Weights of a small GPT-style language model, trained from scratch on English Wikipedia.
Architecture: RMSNorm before each block, rotary positions, no biases in attention or MLP, untied embeddings.
Training: a variant of Adam for these matrices, 1163M tokens, 4437 steps.
MLP neurons of a small language model. Each row is named by its layer, matrix (gate and up: input weights) and neuron, and shows model dimensions 0-95. Each number is 200 + 20 x the weight over its row's rms, rounded and kept within 0 to 999. A neuron's up and down rows have the sign that makes its largest values positive.
A block is one neuron, or neurons of one layer that tend to fire together. After each block is what it responds to, as a language model described it from the Wikipedia text at the highest values.

L10.gate157,197,226,218,181,193,235,209,197,197,223,184,222,219,178,227,220,226,221,195,216,188,259,138,171,227,193,189,226,208,201,212,223,184,248,214,207,204,248,193,226,214,184,228,193,234,208,228,228,234,221,207,198,188,205,153,180,188,179,197,180,228,188,190,216,202,221,221,190,178,221,177,218,224,222,225,221,202,183,233,166,204,189,199,212,199,219,186,234,178,188,212,201,171,167,191,208
L10.up157,178,205,207,173,218,206,180,199,207,214,193,201,193,182,205,233,183,208,202,182,204,185,192,204,176,211,175,226,207,247,199,168,199,218,238,198,183,192,178,193,196,200,188,202,168,172,191,174,165,204,206,195,196,262,177,211,179,177,198,218,195,191,207,212,236,220,205,192,191,213,189,225,214,183,196,208,205,215,189,221,178,184,185,161,191,193,204,187,183,190,200,225,178,177,201,224
L10.gate245,190,194,189,206,200,196,194,214,206,193,255,230,209,193,216,220,188,181,196,201,183,209,205,206,224,219,191,205,178,214,162,205,166,217,219,212,224,190,223,222,204,236,220,211,226,205,203,222,231,165,184,207,201,225,204,193,173,212,203,201,193,181,190,225,198,210,196,190,181,194,236,183,180,178,205,238,217,177,223,201,224,210,202,184,202,204,191,224,209,215,243,190,201,191,209,180
L10.up245,216,195,195,241,208,237,189,204,175,193,198,179,191,181,159,152,194,212,230,211,219,199,181,193,219,211,189,185,233,246,212,173,223,189,215,156,206,212,173,153,220,210,166,224,246,196,222,176,178,197,238,171,182,195,207,225,211,197,196,181,207,212,190,202,192,188,240,222,169,175,194,185,201,190,213,171,218,216,177,189,217,228,187,208,174,214,204,214,189,208,166,201,237,176,191,217
L10.gate399,205,233,171,200,176,195,202,185,197,212,194,181,234,159,207,194,228,180,175,210,170,219,200,201,226,206,205,213,208,209,192,213,133,195,234,226,239,203,221,198,218,186,196,229,168,230,176,230,228,182,198,212,203,196,229,213,194,192,184,178,221,210,198,239,237,202,222,196,220,237,188,235,213,207,206,186,205,169,241,198,192,184,206,194,224,221,218,194,175,202,209,186,186,164,176,192
L10.up399,185,168,167,195,245,220,221,232,194,216,188,198,212,202,181,192,184,203,165,184,223,211,213,190,259,210,215,224,217,179,164,218,230,195,211,209,200,216,201,200,225,205,220,225,211,181,171,228,186,216,200,185,218,189,184,198,222,218,215,214,246,162,196,213,218,193,206,196,196,199,209,205,204,204,216,225,190,192,227,197,221,171,209,223,223,198,195,230,195,167,213,161,206,197,188,198
L10.gate550,209,147,192,163,233,146,182,181,268,189,182,198,184,172,178,223,216,166,143,204,213,184,222,220,196,227,177,202,205,245,165,217,198,206,193,222,213,244,183,206,224,220,197,191,209,190,187,192,239,165,212,221,227,192,203,199,226,177,209,194,216,173,198,193,191,190,223,207,164,196,241,193,218,214,231,209,201,230,194,196,189,213,169,203,206,245,233,230,173,186,208,222,216,184,194,204
L10.up550,205,211,226,189,212,174,192,212,195,228,197,159,195,194,162,221,224,230,176,223,199,198,213,195,213,170,202,224,196,216,231,202,227,201,191,184,218,174,204,166,213,222,196,189,216,209,212,188,156,197,200,163,187,183,180,209,214,218,206,179,196,167,213,176,236,203,219,222,189,177,188,200,186,219,206,206,212,214,195,232,224,209,188,190,206,215,200,223,212,165,200,181,196,206,187,200
L10.gate597,213,169,189,205,199,189,187,198,220,195,201,211,206,198,193,191,202,206,183,174,210,216,192,232,207,229,234,182,229,245,229,187,224,231,219,212,221,195,209,205,207,192,213,226,230,217,228,200,217,212,207,222,182,201,191,224,215,199,180,190,210,208,197,192,232,195,223,181,237,221,173,209,258,201,201,180,178,218,186,177,165,187,228,165,205,231,169,208,193,168,199,189,197,187,188,188
L10.up597,182,224,200,214,209,233,230,199,171,237,158,168,204,181,221,199,204,176,221,173,165,199,211,228,165,260,222,237,200,178,185,182,146,226,181,193,212,186,198,193,220,188,179,210,215,220,229,214,189,188,205,204,183,210,216,177,180,208,200,198,222,172,205,196,177,205,207,220,173,210,224,197,204,160,174,197,161,193,176,218,171,215,173,151,193,186,173,252,188,222,191,177,201,203,178,196
L10.gate637,192,195,239,202,185,200,199,188,206,216,196,234,206,193,234,196,182,158,164,184,176,160,171,207,208,227,200,173,226,192,207,219,220,194,188,188,204,194,206,217,184,178,210,163,202,164,188,223,218,178,174,192,190,211,191,189,205,182,215,180,235,207,239,205,190,197,221,214,220,235,184,197,213,195,237,235,253,201,206,216,204,182,174,224,213,208,219,213,177,200,181,181,201,209,214,196
L10.up637,229,201,206,192,215,238,182,187,201,239,178,177,199,159,177,189,179,200,232,204,204,203,208,197,180,213,176,259,209,191,194,214,230,231,205,210,256,223,208,194,179,196,178,230,206,188,181,223,189,205,226,222,198,216,207,204,216,230,208,218,203,192,185,222,207,176,224,205,213,188,196,186,173,160,207,189,216,182,209,197,214,246,208,162,222,207,180,193,151,198,184,206,196,201,207,194
L10.gate1011,236,163,230,217,185,219,171,208,219,185,213,180,202,210,177,191,195,194,203,206,192,221,189,199,226,218,225,185,196,197,186,199,217,225,168,170,211,180,193,205,209,178,213,193,209,192,211,184,203,193,172,187,234,168,185,205,182,231,220,195,239,188,217,216,227,236,201,185,186,173,187,212,169,200,197,194,190,203,206,181,204,208,204,206,192,217,184,226,177,192,205,202,196,226,203,209
L10.up1011,162,195,180,190,194,203,229,152,232,182,175,186,193,194,191,234,197,183,191,182,227,214,203,239,211,237,184,211,173,195,160,165,200,182,162,173,213,207,210,211,196,194,230,190,196,217,216,204,182,191,194,200,203,182,186,192,167,227,200,202,200,205,195,210,185,191,178,199,178,225,215,213,200,201,187,213,189,225,176,185,185,182,191,234,167,209,196,179,194,221,191,216,204,223,209,171
L10.gate1864,213,201,253,217,195,212,223,241,198,209,221,233,224,217,172,193,173,213,164,228,214,245,215,208,200,221,196,204,222,216,198,193,241,193,227,237,176,189,171,194,195,204,200,175,189,201,162,197,179,214,232,207,224,190,209,167,205,186,212,168,222,206,192,190,186,216,249,206,202,212,202,177,231,212,230,229,230,223,191,207,199,200,175,169,192,224,183,177,154,151,197,206,209,218,192,207
L10.up1864,187,203,182,203,209,201,204,212,211,184,222,209,232,191,208,210,245,199,187,215,190,211,191,225,218,232,216,197,190,192,164,197,205,228,208,206,182,206,197,181,195,188,184,210,202,171,198,236,170,230,202,199,211,214,191,207,220,187,183,213,193,224,190,219,144,232,224,199,225,214,193,233,192,183,245,198,184,234,214,177,216,175,200,174,209,195,216,180,188,201,217,217,225,217,200,214
Description: Month names and day numbers inside full dates, firing just before the year follows, as in born 11 December, on September 9, in November 2014.

L10.gate139,158,201,207,188,224,186,199,230,182,165,214,242,188,219,221,185,208,195,210,188,165,223,172,190,165,192,211,176,173,226,197,176,198,193,238,197,178,180,236,160,232,218,214,184,208,201,176,187,173,183,206,230,216,200,214,180,194,170,220,258,210,180,204,176,205,211,216,203,210,203,182,178,209,201,247,218,192,230,200,154,170,209,173,205,198,202,172,194,229,205,164,158,182,232,198,178
L10.up139,187,167,236,193,173,230,166,183,211,192,206,179,175,170,230,217,175,188,191,209,198,162,215,210,201,234,205,193,197,208,190,183,221,212,241,195,225,227,171,196,201,208,214,177,226,198,157,232,180,173,192,209,224,217,175,172,165,207,217,214,211,234,195,184,215,157,172,177,182,180,195,185,205,181,219,186,172,186,177,221,193,197,182,186,150,176,166,215,171,192,185,214,177,174,207,200
L10.gate395,195,209,178,216,180,193,226,174,203,188,191,198,183,183,180,185,169,203,213,179,190,233,182,196,213,178,187,195,233,195,202,132,195,176,178,211,184,214,180,172,162,201,170,151,231,216,181,190,176,212,204,205,173,182,201,196,176,202,219,213,206,190,166,222,209,203,187,194,177,185,176,210,223,205,191,209,182,208,233,165,152,197,240,234,208,175,194,219,184,224,163,206,220,223,206,205
L10.up395,211,213,199,183,244,188,216,229,216,212,214,215,198,175,203,216,198,212,180,237,170,200,175,173,221,215,205,163,196,187,202,221,177,200,175,194,200,196,181,204,196,167,225,169,213,160,171,194,185,186,242,197,207,184,176,180,193,220,203,188,234,177,203,150,210,193,227,181,251,238,200,223,227,207,198,181,186,201,221,203,239,176,187,191,164,200,216,219,167,202,188,204,202,201,198,196
L10.gate742,225,178,187,185,207,165,216,223,218,210,192,229,215,179,206,192,179,212,229,148,198,203,187,180,210,215,173,192,249,190,216,208,224,188,176,216,212,185,205,204,208,191,182,206,197,217,184,178,231,188,214,215,208,210,195,183,178,215,181,177,213,199,233,225,194,210,212,200,203,189,160,183,206,166,235,213,171,205,249,216,214,207,167,204,173,195,221,238,185,226,200,189,216,192,191,202
L10.up742,170,181,149,207,203,209,241,243,200,217,201,226,179,198,190,198,194,180,232,212,218,166,190,215,196,191,197,195,216,235,223,198,192,191,168,227,195,198,199,187,173,258,151,215,202,177,201,226,231,177,180,204,209,207,187,186,164,185,210,179,149,235,212,205,175,205,192,207,192,176,172,206,170,202,184,200,181,171,209,195,200,180,202,169,188,189,208,217,206,215,202,165,213,214,219,201
L10.gate988,193,182,171,183,174,151,162,223,193,205,184,167,216,190,172,235,222,202,214,185,218,186,198,194,203,185,173,195,193,190,210,162,190,198,203,215,212,222,187,182,166,233,172,217,185,224,193,189,191,195,201,238,209,224,167,198,216,239,204,193,203,192,188,186,227,213,229,167,175,252,169,196,192,202,213,205,207,206,198,184,195,190,207,165,208,211,202,211,209,211,180,174,217,190,219,197
L10.up988,206,233,186,183,165,224,194,188,171,216,180,202,192,199,229,227,209,206,193,240,181,236,197,198,226,185,175,199,189,180,199,203,179,170,229,207,213,205,183,199,187,236,201,179,164,209,221,231,220,165,228,180,202,170,214,167,190,210,178,191,206,224,204,189,193,220,203,173,190,214,208,200,201,197,165,207,202,222,231,207,217,204,191,194,172,217,180,220,213,226,224,210,228,218,223,198
L10.gate1364,211,168,219,238,156,186,195,219,242,167,191,256,173,220,239,204,201,248,244,178,188,199,181,175,171,181,181,216,223,226,215,199,188,174,196,229,198,188,190,196,188,185,191,175,208,187,188,172,167,228,198,209,193,183,171,190,206,214,216,194,213,204,222,189,226,172,205,198,177,231,188,200,177,207,192,201,177,170,220,196,199,184,206,208,222,202,191,221,172,201,203,209,210,174,199,184
L10.up1364,204,186,192,223,225,196,188,173,194,237,185,186,181,244,187,175,181,206,213,217,185,214,210,184,195,202,191,207,175,187,226,179,208,173,236,210,208,222,181,186,208,168,200,190,201,219,196,234,210,211,231,167,156,239,207,194,206,214,225,183,223,201,166,232,189,225,225,170,212,222,179,168,174,176,176,223,181,185,226,196,183,208,183,184,196,182,229,216,175,169,189,198,191,218,222,175
L10.gate1833,232,204,240,210,212,175,159,187,219,206,199,203,192,212,219,192,194,231,217,206,216,225,209,218,199,185,176,221,195,203,222,160,211,216,191,201,215,219,192,166,256,167,204,158,222,185,181,200,172,190,209,189,206,184,200,167,226,213,193,227,252,214,183,196,215,236,219,180,245,210,177,194,230,200,201,214,192,202,248,203,224,193,211,195,193,211,166,226,194,186,187,206,150,174,172,193
L10.up1833,207,232,176,182,211,221,193,213,182,201,204,190,183,182,245,193,195,179,185,184,173,201,168,179,206,216,158,226,179,185,180,186,190,190,208,178,205,198,213,178,192,212,154,228,204,185,183,187,201,173,185,236,194,201,161,205,208,168,191,182,171,200,194,180,189,188,196,208,174,193,198,213,184,182,187,213,181,173,240,200,241,234,203,208,192,216,201,224,168,193,190,149,199,236,186,194
L10.gate1945,210,208,198,208,158,223,198,201,207,221,201,229,206,193,241,203,234,194,196,203,219,172,205,161,237,202,172,164,197,207,214,202,222,180,166,208,207,172,250,194,226,178,155,236,234,212,218,210,195,178,167,205,210,217,226,184,223,198,220,194,176,230,203,204,197,210,208,228,209,219,174,216,223,212,242,179,184,211,227,181,205,209,208,173,224,193,208,197,174,206,185,191,205,171,208,193
L10.up1945,156,173,206,189,191,216,228,222,194,161,222,245,215,173,227,179,206,194,213,205,187,216,195,222,191,170,227,177,202,210,173,172,193,229,230,183,192,234,198,188,199,217,163,167,168,220,233,217,223,168,190,214,190,204,195,216,185,209,184,192,170,185,221,185,233,194,228,176,183,207,208,166,211,185,186,198,194,191,166,198,200,219,198,172,228,205,215,228,184,159,200,186,177,199,192,181
L10.gate1968,195,153,195,179,206,216,233,191,170,175,202,204,205,178,203,187,200,202,175,220,188,196,144,203,205,191,178,186,236,245,186,209,208,203,208,187,173,201,162,169,225,182,185,189,179,227,187,239,228,178,233,215,170,175,173,186,215,191,205,189,178,154,210,178,198,189,202,190,208,176,150,216,186,172,206,217,163,236,235,199,166,194,182,202,189,230,188,209,179,171,224,220,196,187,212,203
L10.up1968,156,212,168,183,193,192,189,225,169,210,190,208,172,207,240,233,202,192,213,222,184,190,180,214,228,197,185,196,181,204,191,227,188,199,231,190,218,210,216,165,220,207,203,188,226,194,174,206,222,202,225,228,186,186,176,241,215,190,217,174,214,197,228,203,213,225,248,202,185,215,194,194,214,187,208,185,198,219,192,174,186,213,226,195,188,224,221,195,194,220,185,154,178,198,200,213
Description: The final token of a clause's subject, just before its verb, often military groups in battle narratives: Division, Prussians, Marines, horsemen.

L3.gate524,174,222,192,164,198,197,206,198,191,224,190,198,173,188,217,206,226,216,237,220,186,183,203,224,178,188,214,182,211,235,208,230,241,199,165,199,190,159,188,211,218,202,200,203,199,186,184,206,211,180,216,160,188,215,217,183,185,184,233,193,173,215,186,228,197,225,174,208,184,200,220,202,169,207,232,203,225,193,174,193,158,184,187,219,197,208,207,181,222,183,231,211,214,191,200,227
L3.up524,207,189,214,189,170,212,190,216,192,204,240,184,193,194,199,218,139,190,217,170,190,181,207,180,174,178,154,202,225,186,183,212,193,163,205,230,200,196,197,160,190,200,231,205,201,197,182,245,197,210,211,207,229,199,200,179,216,206,219,238,217,187,186,190,171,166,167,181,174,219,167,227,172,191,174,232,199,231,214,240,226,159,196,190,181,220,230,193,215,221,216,200,183,215,192,218
L3.gate626,186,224,179,202,204,208,214,215,217,189,213,173,173,194,162,205,203,185,195,216,202,183,174,165,181,185,193,203,175,201,201,204,190,248,230,202,201,229,201,205,202,201,216,175,197,183,184,225,248,221,195,171,191,197,191,219,193,193,176,214,200,204,214,229,176,207,213,198,227,223,175,207,171,188,172,189,203,224,221,242,188,184,169,195,188,222,227,183,229,221,180,183,162,225,185,190
L3.up626,214,177,175,221,223,180,181,248,183,189,210,183,227,157,153,230,172,250,180,178,203,198,226,164,240,195,231,229,200,190,231,203,220,186,164,234,188,228,196,193,195,196,207,217,183,213,186,217,238,228,221,227,192,199,204,185,208,228,180,185,163,206,194,185,249,173,205,191,199,214,215,204,167,209,185,210,216,200,227,210,198,178,207,206,198,168,203,180,197,179,226,197,199,225,208,212
L3.gate1117,197,186,203,199,199,196,222,196,198,169,204,220,233,191,179,173,192,200,183,200,188,177,177,172,168,188,211,213,207,205,225,163,204,215,201,249,219,161,194,195,186,211,207,210,165,187,221,207,212,256,208,162,217,177,179,184,181,213,206,190,194,209,180,179,164,237,214,184,199,226,211,187,191,227,214,208,199,227,228,210,191,175,182,193,173,178,233,193,211,191,241,198,172,192,201,215
L3.up1117,212,208,187,217,175,209,213,203,180,196,210,230,196,207,200,179,209,207,215,192,188,197,194,186,194,184,178,201,224,198,178,164,174,202,158,236,208,221,200,192,238,206,175,226,225,225,197,184,191,217,188,193,207,201,193,186,173,175,200,248,211,224,181,215,191,190,180,188,187,233,206,234,216,208,191,202,216,208,192,214,199,220,191,229,193,215,213,236,228,177,222,194,190,204,204,200
L3.gate1169,162,223,184,170,194,204,187,188,164,193,216,199,208,191,209,206,197,179,155,193,171,191,187,184,204,203,190,228,212,233,184,196,224,238,186,209,193,173,185,224,203,186,197,185,207,205,158,197,173,220,192,209,217,214,188,205,159,210,190,204,177,150,212,176,171,206,201,207,188,211,177,202,152,175,188,190,170,198,212,173,186,177,232,199,190,216,186,224,177,233,171,223,202,216,199,206
L3.up1169,188,233,184,176,198,167,240,231,205,174,182,172,187,193,198,180,178,191,165,187,188,212,204,191,209,192,211,182,197,220,192,180,195,186,198,205,204,220,175,189,242,214,207,219,180,170,211,157,167,214,186,207,194,241,211,210,192,211,213,217,186,208,229,194,184,194,182,188,216,214,216,198,226,208,205,180,201,224,186,186,226,199,222,205,215,215,227,238,222,183,189,168,213,204,167,204
L3.gate1713,180,257,172,177,216,192,213,185,199,201,165,206,208,180,205,206,197,186,172,208,183,157,171,223,195,241,187,209,180,169,181,203,214,245,179,165,204,186,192,214,190,207,234,188,199,199,226,155,166,204,243,224,171,189,208,221,191,179,207,225,204,189,188,205,180,189,201,179,181,242,230,224,181,211,203,211,199,206,229,230,201,208,181,219,186,186,186,215,206,196,181,206,228,184,194,192
L3.up1713,210,224,186,167,222,225,194,175,170,222,199,193,207,205,197,223,226,227,212,192,198,207,207,215,155,182,175,229,237,162,188,179,226,194,170,248,252,193,195,197,204,203,221,216,219,234,186,223,196,235,232,215,175,216,217,230,192,210,193,193,180,180,217,209,191,191,193,181,211,190,195,187,186,201,200,215,224,218,242,195,214,219,176,220,194,223,228,239,198,199,193,175,193,210,216,194
L3.gate1818,220,199,205,211,204,190,230,204,212,200,179,190,157,180,244,193,178,189,219,194,200,223,219,171,232,175,201,166,199,245,216,185,171,176,200,230,168,221,186,179,174,183,197,229,222,211,191,200,214,176,167,177,197,184,219,183,175,200,209,176,185,209,177,184,188,188,214,212,210,165,167,209,185,212,193,198,206,184,217,153,182,221,194,142,197,209,198,183,190,189,190,205,213,231,200,191
L3.up1818,248,186,195,195,176,178,214,206,227,234,219,205,155,193,224,204,204,180,183,223,181,199,220,213,197,182,205,223,214,215,229,235,189,193,215,173,185,206,214,171,165,160,192,168,199,215,196,179,201,204,206,197,213,211,184,187,189,245,184,244,173,193,195,200,214,225,181,186,200,184,187,196,189,198,196,177,183,216,207,220,179,236,184,219,204,207,207,184,193,214,182,234,206,192,220,250
L3.gate1855,179,214,203,163,205,197,196,167,210,177,228,192,181,196,200,186,199,211,223,195,219,226,221,212,199,174,202,216,183,196,209,225,219,190,209,193,226,220,143,202,168,206,220,176,230,179,216,226,194,186,199,185,213,174,212,201,193,197,194,175,226,200,188,169,206,217,221,205,208,211,234,190,171,191,180,234,209,213,224,203,189,177,200,192,227,185,203,187,203,220,203,236,199,209,218,210
L3.up1855,213,212,212,167,211,180,201,219,203,207,199,225,215,219,206,201,181,222,191,203,178,219,204,171,219,185,190,206,207,234,173,164,205,178,165,222,210,168,161,198,215,219,204,225,217,198,189,211,176,228,215,219,201,197,227,193,231,149,227,160,196,187,197,201,182,167,185,194,215,219,194,181,209,192,166,206,165,209,219,192,210,197,245,180,235,191,204,184,199,192,181,179,210,236,224,219
L3.gate1901,170,219,241,235,211,203,221,211,160,218,220,240,186,182,195,208,213,186,190,204,191,233,170,232,186,146,210,210,204,220,225,222,235,212,174,222,185,189,215,226,227,196,199,202,189,242,205,176,211,201,205,238,205,183,188,196,188,185,217,218,238,207,220,227,162,204,190,175,191,206,192,229,185,188,221,210,190,181,191,201,204,202,182,189,182,215,200,180,211,208,180,190,169,165,182,206
L3.up1901,205,199,203,229,200,196,208,230,195,192,177,194,201,187,181,187,212,187,223,216,178,197,189,199,206,177,166,182,208,211,201,191,182,168,234,234,245,230,206,222,201,212,191,186,159,230,195,236,238,177,191,202,165,226,161,200,186,179,205,198,175,225,198,206,188,205,224,198,157,173,188,198,208,202,195,184,233,163,180,176,211,184,210,216,212,167,188,207,217,189,193,193,208,219,219,207
Description: Commas closing a list item or a place-name component, as in Austria, Belgium, in Boone County, Arkansas, and the comma in 7,500.

L7.gate595,213,203,175,204,194,169,244,246,180,179,208,222,233,204,185,215,186,204,198,197,233,186,177,187,217,225,200,164,208,180,218,193,187,157,222,209,194,238,183,190,208,170,181,203,216,196,201,177,260,237,191,218,204,226,193,201,189,216,202,201,175,195,177,170,207,212,185,214,189,160,191,182,185,222,191,178,218,213,191,222,204,197,222,170,171,203,188,215,196,245,186,194,190,201,211,180
L7.up595,184,194,229,179,166,181,206,205,192,200,203,199,234,191,188,228,165,231,238,173,148,196,177,240,239,152,175,160,208,221,215,208,227,205,193,185,169,207,208,147,201,194,204,220,198,214,177,203,201,231,202,184,192,176,199,205,157,195,170,193,238,194,175,236,186,188,203,186,187,182,177,195,231,196,208,199,202,182,215,171,208,216,186,225,167,201,230,204,228,217,193,207,186,203,204,201
Description: Mostly "as" following a complete clause or noun phrase, e.g. "as part of", "as well as", "as a member"; sometimes linking verbs like was, is.

L3.gate158,172,145,228,177,197,206,202,168,203,206,197,198,206,189,189,185,230,229,175,224,212,197,190,223,204,186,189,182,224,179,183,193,207,201,186,185,194,216,172,216,203,159,219,215,158,176,207,189,211,182,190,204,195,186,206,206,206,204,172,249,183,183,226,204,227,214,215,166,177,209,188,200,218,171,200,210,184,243,235,194,220,188,192,199,171,225,233,217,191,219,211,200,170,211,211,208
L3.up158,218,211,206,190,180,193,224,226,202,222,175,198,176,197,208,193,189,170,196,234,216,177,205,222,179,213,183,182,220,247,237,185,201,200,167,220,216,210,243,186,185,208,213,252,182,214,190,174,194,190,189,194,218,204,205,177,212,174,211,206,212,188,204,195,229,189,168,171,215,204,189,214,205,222,200,217,226,175,213,217,220,219,196,201,238,202,212,219,186,158,192,181,207,187,218,219
L3.gate256,206,152,199,197,194,215,219,161,235,204,195,181,172,188,180,215,205,215,206,208,196,174,203,200,206,201,194,166,184,214,231,185,184,206,181,221,199,187,173,212,222,165,219,223,206,180,194,177,219,177,209,181,196,172,185,194,165,207,198,206,179,184,180,210,175,196,204,219,227,208,206,209,206,207,247,199,172,191,233,184,183,171,218,201,217,187,182,174,154,181,217,197,212,206,198,217
L3.up256,167,220,241,150,224,226,214,197,175,218,229,203,198,171,156,172,177,213,196,195,239,158,201,174,205,203,226,193,198,210,241,171,204,202,214,205,202,202,167,230,219,218,185,196,171,193,178,198,204,216,190,223,224,186,212,225,188,222,210,158,173,170,192,185,221,191,194,206,226,213,232,204,199,196,183,201,186,227,188,210,200,204,224,178,214,224,149,160,192,200,185,210,217,214,222,185
L3.gate315,198,225,226,180,180,211,210,187,218,208,215,233,190,204,169,173,203,220,195,180,202,182,232,181,198,229,197,214,212,208,198,205,201,240,211,212,236,169,207,204,219,242,224,213,209,249,187,187,212,222,234,191,193,184,184,191,207,193,173,207,220,177,192,189,165,168,212,206,163,193,192,219,223,180,215,233,190,192,221,165,173,174,206,169,187,226,167,165,204,177,199,202,206,200,201,193
L3.up315,201,215,215,189,189,186,186,192,200,204,172,172,187,193,196,186,175,174,176,163,196,210,238,167,188,193,240,205,200,223,206,228,220,213,172,194,211,198,203,228,174,238,210,181,224,205,201,173,201,214,201,208,179,202,220,190,193,209,171,175,201,175,198,176,218,216,196,209,213,189,177,221,215,196,201,227,232,184,204,168,182,213,248,214,177,200,173,203,189,201,213,185,226,203,196,224
L3.gate368,197,207,181,246,200,175,199,212,184,171,183,228,212,202,209,153,160,172,191,199,217,205,208,193,227,221,181,217,215,198,202,214,175,198,242,217,205,197,189,179,188,200,176,182,179,169,222,219,202,213,178,182,218,183,209,223,236,189,196,194,210,186,209,173,155,205,202,191,205,208,201,169,198,212,193,205,195,174,224,213,205,193,206,215,221,218,240,161,213,210,208,193,201,214,183,222
L3.up368,194,186,207,226,170,232,215,193,186,201,174,206,175,185,206,203,209,233,194,258,174,196,167,166,180,211,212,231,222,186,198,166,195,187,200,206,184,176,189,213,155,215,223,208,215,206,177,211,199,199,200,241,189,199,189,188,202,211,205,204,189,186,209,198,179,191,168,235,202,199,189,189,234,206,200,176,216,220,173,174,195,185,218,219,215,223,183,196,217,190,192,250,172,222,231,169
L3.gate649,221,196,206,216,193,202,171,216,179,253,202,208,214,224,201,182,190,197,180,210,222,248,178,178,197,188,169,204,238,225,219,211,210,206,183,156,200,193,174,168,160,193,194,178,228,249,225,216,194,197,199,192,210,201,233,198,185,181,201,225,225,229,211,194,202,182,156,177,199,180,191,186,204,207,185,196,208,178,228,203,168,212,205,188,217,213,235,209,198,173,217,236,222,218,215,187
L3.up649,193,194,160,171,195,224,201,197,200,179,200,219,177,152,240,206,167,200,193,185,190,215,217,216,228,176,210,208,217,196,209,188,206,206,185,177,216,214,194,219,178,175,198,188,182,230,213,178,220,176,214,201,211,214,229,210,206,205,185,218,190,211,222,218,212,192,234,196,196,168,226,200,246,189,221,201,197,188,222,204,164,227,224,168,218,189,231,178,245,182,229,167,196,215,177,186
L3.gate1448,185,169,217,190,201,244,196,190,199,221,192,228,199,223,205,222,191,201,213,165,177,224,220,163,228,185,166,207,203,189,197,184,225,217,209,193,206,261,186,218,159,220,233,163,191,235,198,209,168,218,179,246,189,184,212,179,169,210,221,210,204,204,217,188,219,240,201,191,167,137,190,221,213,207,213,233,210,182,204,210,193,187,154,180,198,200,169,208,163,214,181,169,190,193,188,187
L3.up1448,175,222,194,199,204,218,209,232,239,166,195,225,164,204,216,169,205,219,218,204,201,216,188,243,218,230,242,180,205,222,202,188,162,220,234,156,182,213,158,201,187,230,193,197,210,214,191,162,213,178,204,167,207,183,209,222,217,171,194,208,167,199,204,208,168,164,194,230,230,209,240,228,203,223,207,182,214,182,199,203,218,187,200,218,201,191,197,230,198,219,189,212,180,184,224,253
L3.gate1462,179,175,186,210,239,232,211,207,226,172,206,185,236,216,188,206,157,175,191,207,186,203,239,212,227,205,242,205,195,222,211,161,174,228,189,211,172,222,211,198,193,177,218,213,227,194,206,161,187,202,179,179,219,178,207,216,199,247,172,222,173,218,222,183,192,180,186,176,188,213,191,190,201,208,186,194,167,209,194,204,196,194,170,223,202,213,208,163,175,186,202,205,185,226,202,209
L3.up1462,185,163,195,213,206,180,207,216,166,192,178,174,231,179,192,208,172,225,188,211,195,208,225,213,194,199,215,183,183,193,198,169,159,216,243,191,171,174,210,151,225,226,217,209,196,188,195,204,226,215,164,195,177,215,224,195,181,219,196,226,202,185,178,186,184,175,228,193,183,174,206,185,223,209,222,185,157,175,175,214,188,217,228,224,182,215,209,232,182,216,195,210,221,222,173,241
L3.gate1662,218,168,199,227,172,168,189,195,225,194,194,201,199,170,221,190,208,194,188,177,169,213,194,181,214,188,211,190,190,240,230,218,223,224,195,218,190,171,179,224,188,203,192,198,214,211,193,165,220,193,205,205,221,174,175,174,212,214,236,222,210,250,227,209,197,209,208,193,203,216,196,192,186,215,174,218,215,227,213,187,165,207,196,198,149,207,228,205,180,179,237,213,196,214,188,194
L3.up1662,185,186,191,218,214,202,228,191,215,200,176,227,211,200,220,208,189,196,182,227,213,223,218,171,209,183,227,221,175,190,186,187,233,195,193,198,234,196,210,203,193,167,186,193,171,194,168,214,243,181,214,206,209,212,218,224,214,230,182,235,178,190,208,186,213,156,207,214,204,214,228,201,197,190,174,177,200,184,212,207,171,182,210,190,180,218,178,217,206,228,212,195,191,162,173,212
Description: Fires on prepositions and connectives, mostly "as" and also "in", "including", "with", opening a phrase after a verb or "such", e.g. serves as, such as, signed in, As of.

L7.gate356,194,207,175,204,203,207,223,202,217,174,191,152,171,207,202,208,171,178,196,227,192,181,172,178,217,182,202,209,176,206,200,240,197,203,199,164,206,191,213,207,185,191,244,186,176,172,169,217,186,215,211,230,191,208,218,213,221,211,209,217,193,184,186,227,204,186,256,178,196,189,208,201,187,216,173,180,224,177,234,166,200,195,226,204,186,236,200,198,174,198,199,195,182,246,215,209
L7.up356,192,182,201,195,164,196,186,205,163,198,198,248,185,176,206,230,204,207,194,211,206,188,174,187,235,214,189,212,188,216,184,190,193,197,204,201,206,197,203,209,213,220,201,219,208,179,186,207,212,182,238,220,202,215,206,177,186,212,242,185,181,186,179,228,207,165,174,231,226,161,209,185,185,210,247,168,212,230,183,198,182,191,193,200,169,218,206,203,206,183,173,219,193,196,179,185
Description: Commas, and, between, to or by right after a proper name or number in lists and ranges, e.g. Xbox One, Nintendo; from 1886 to.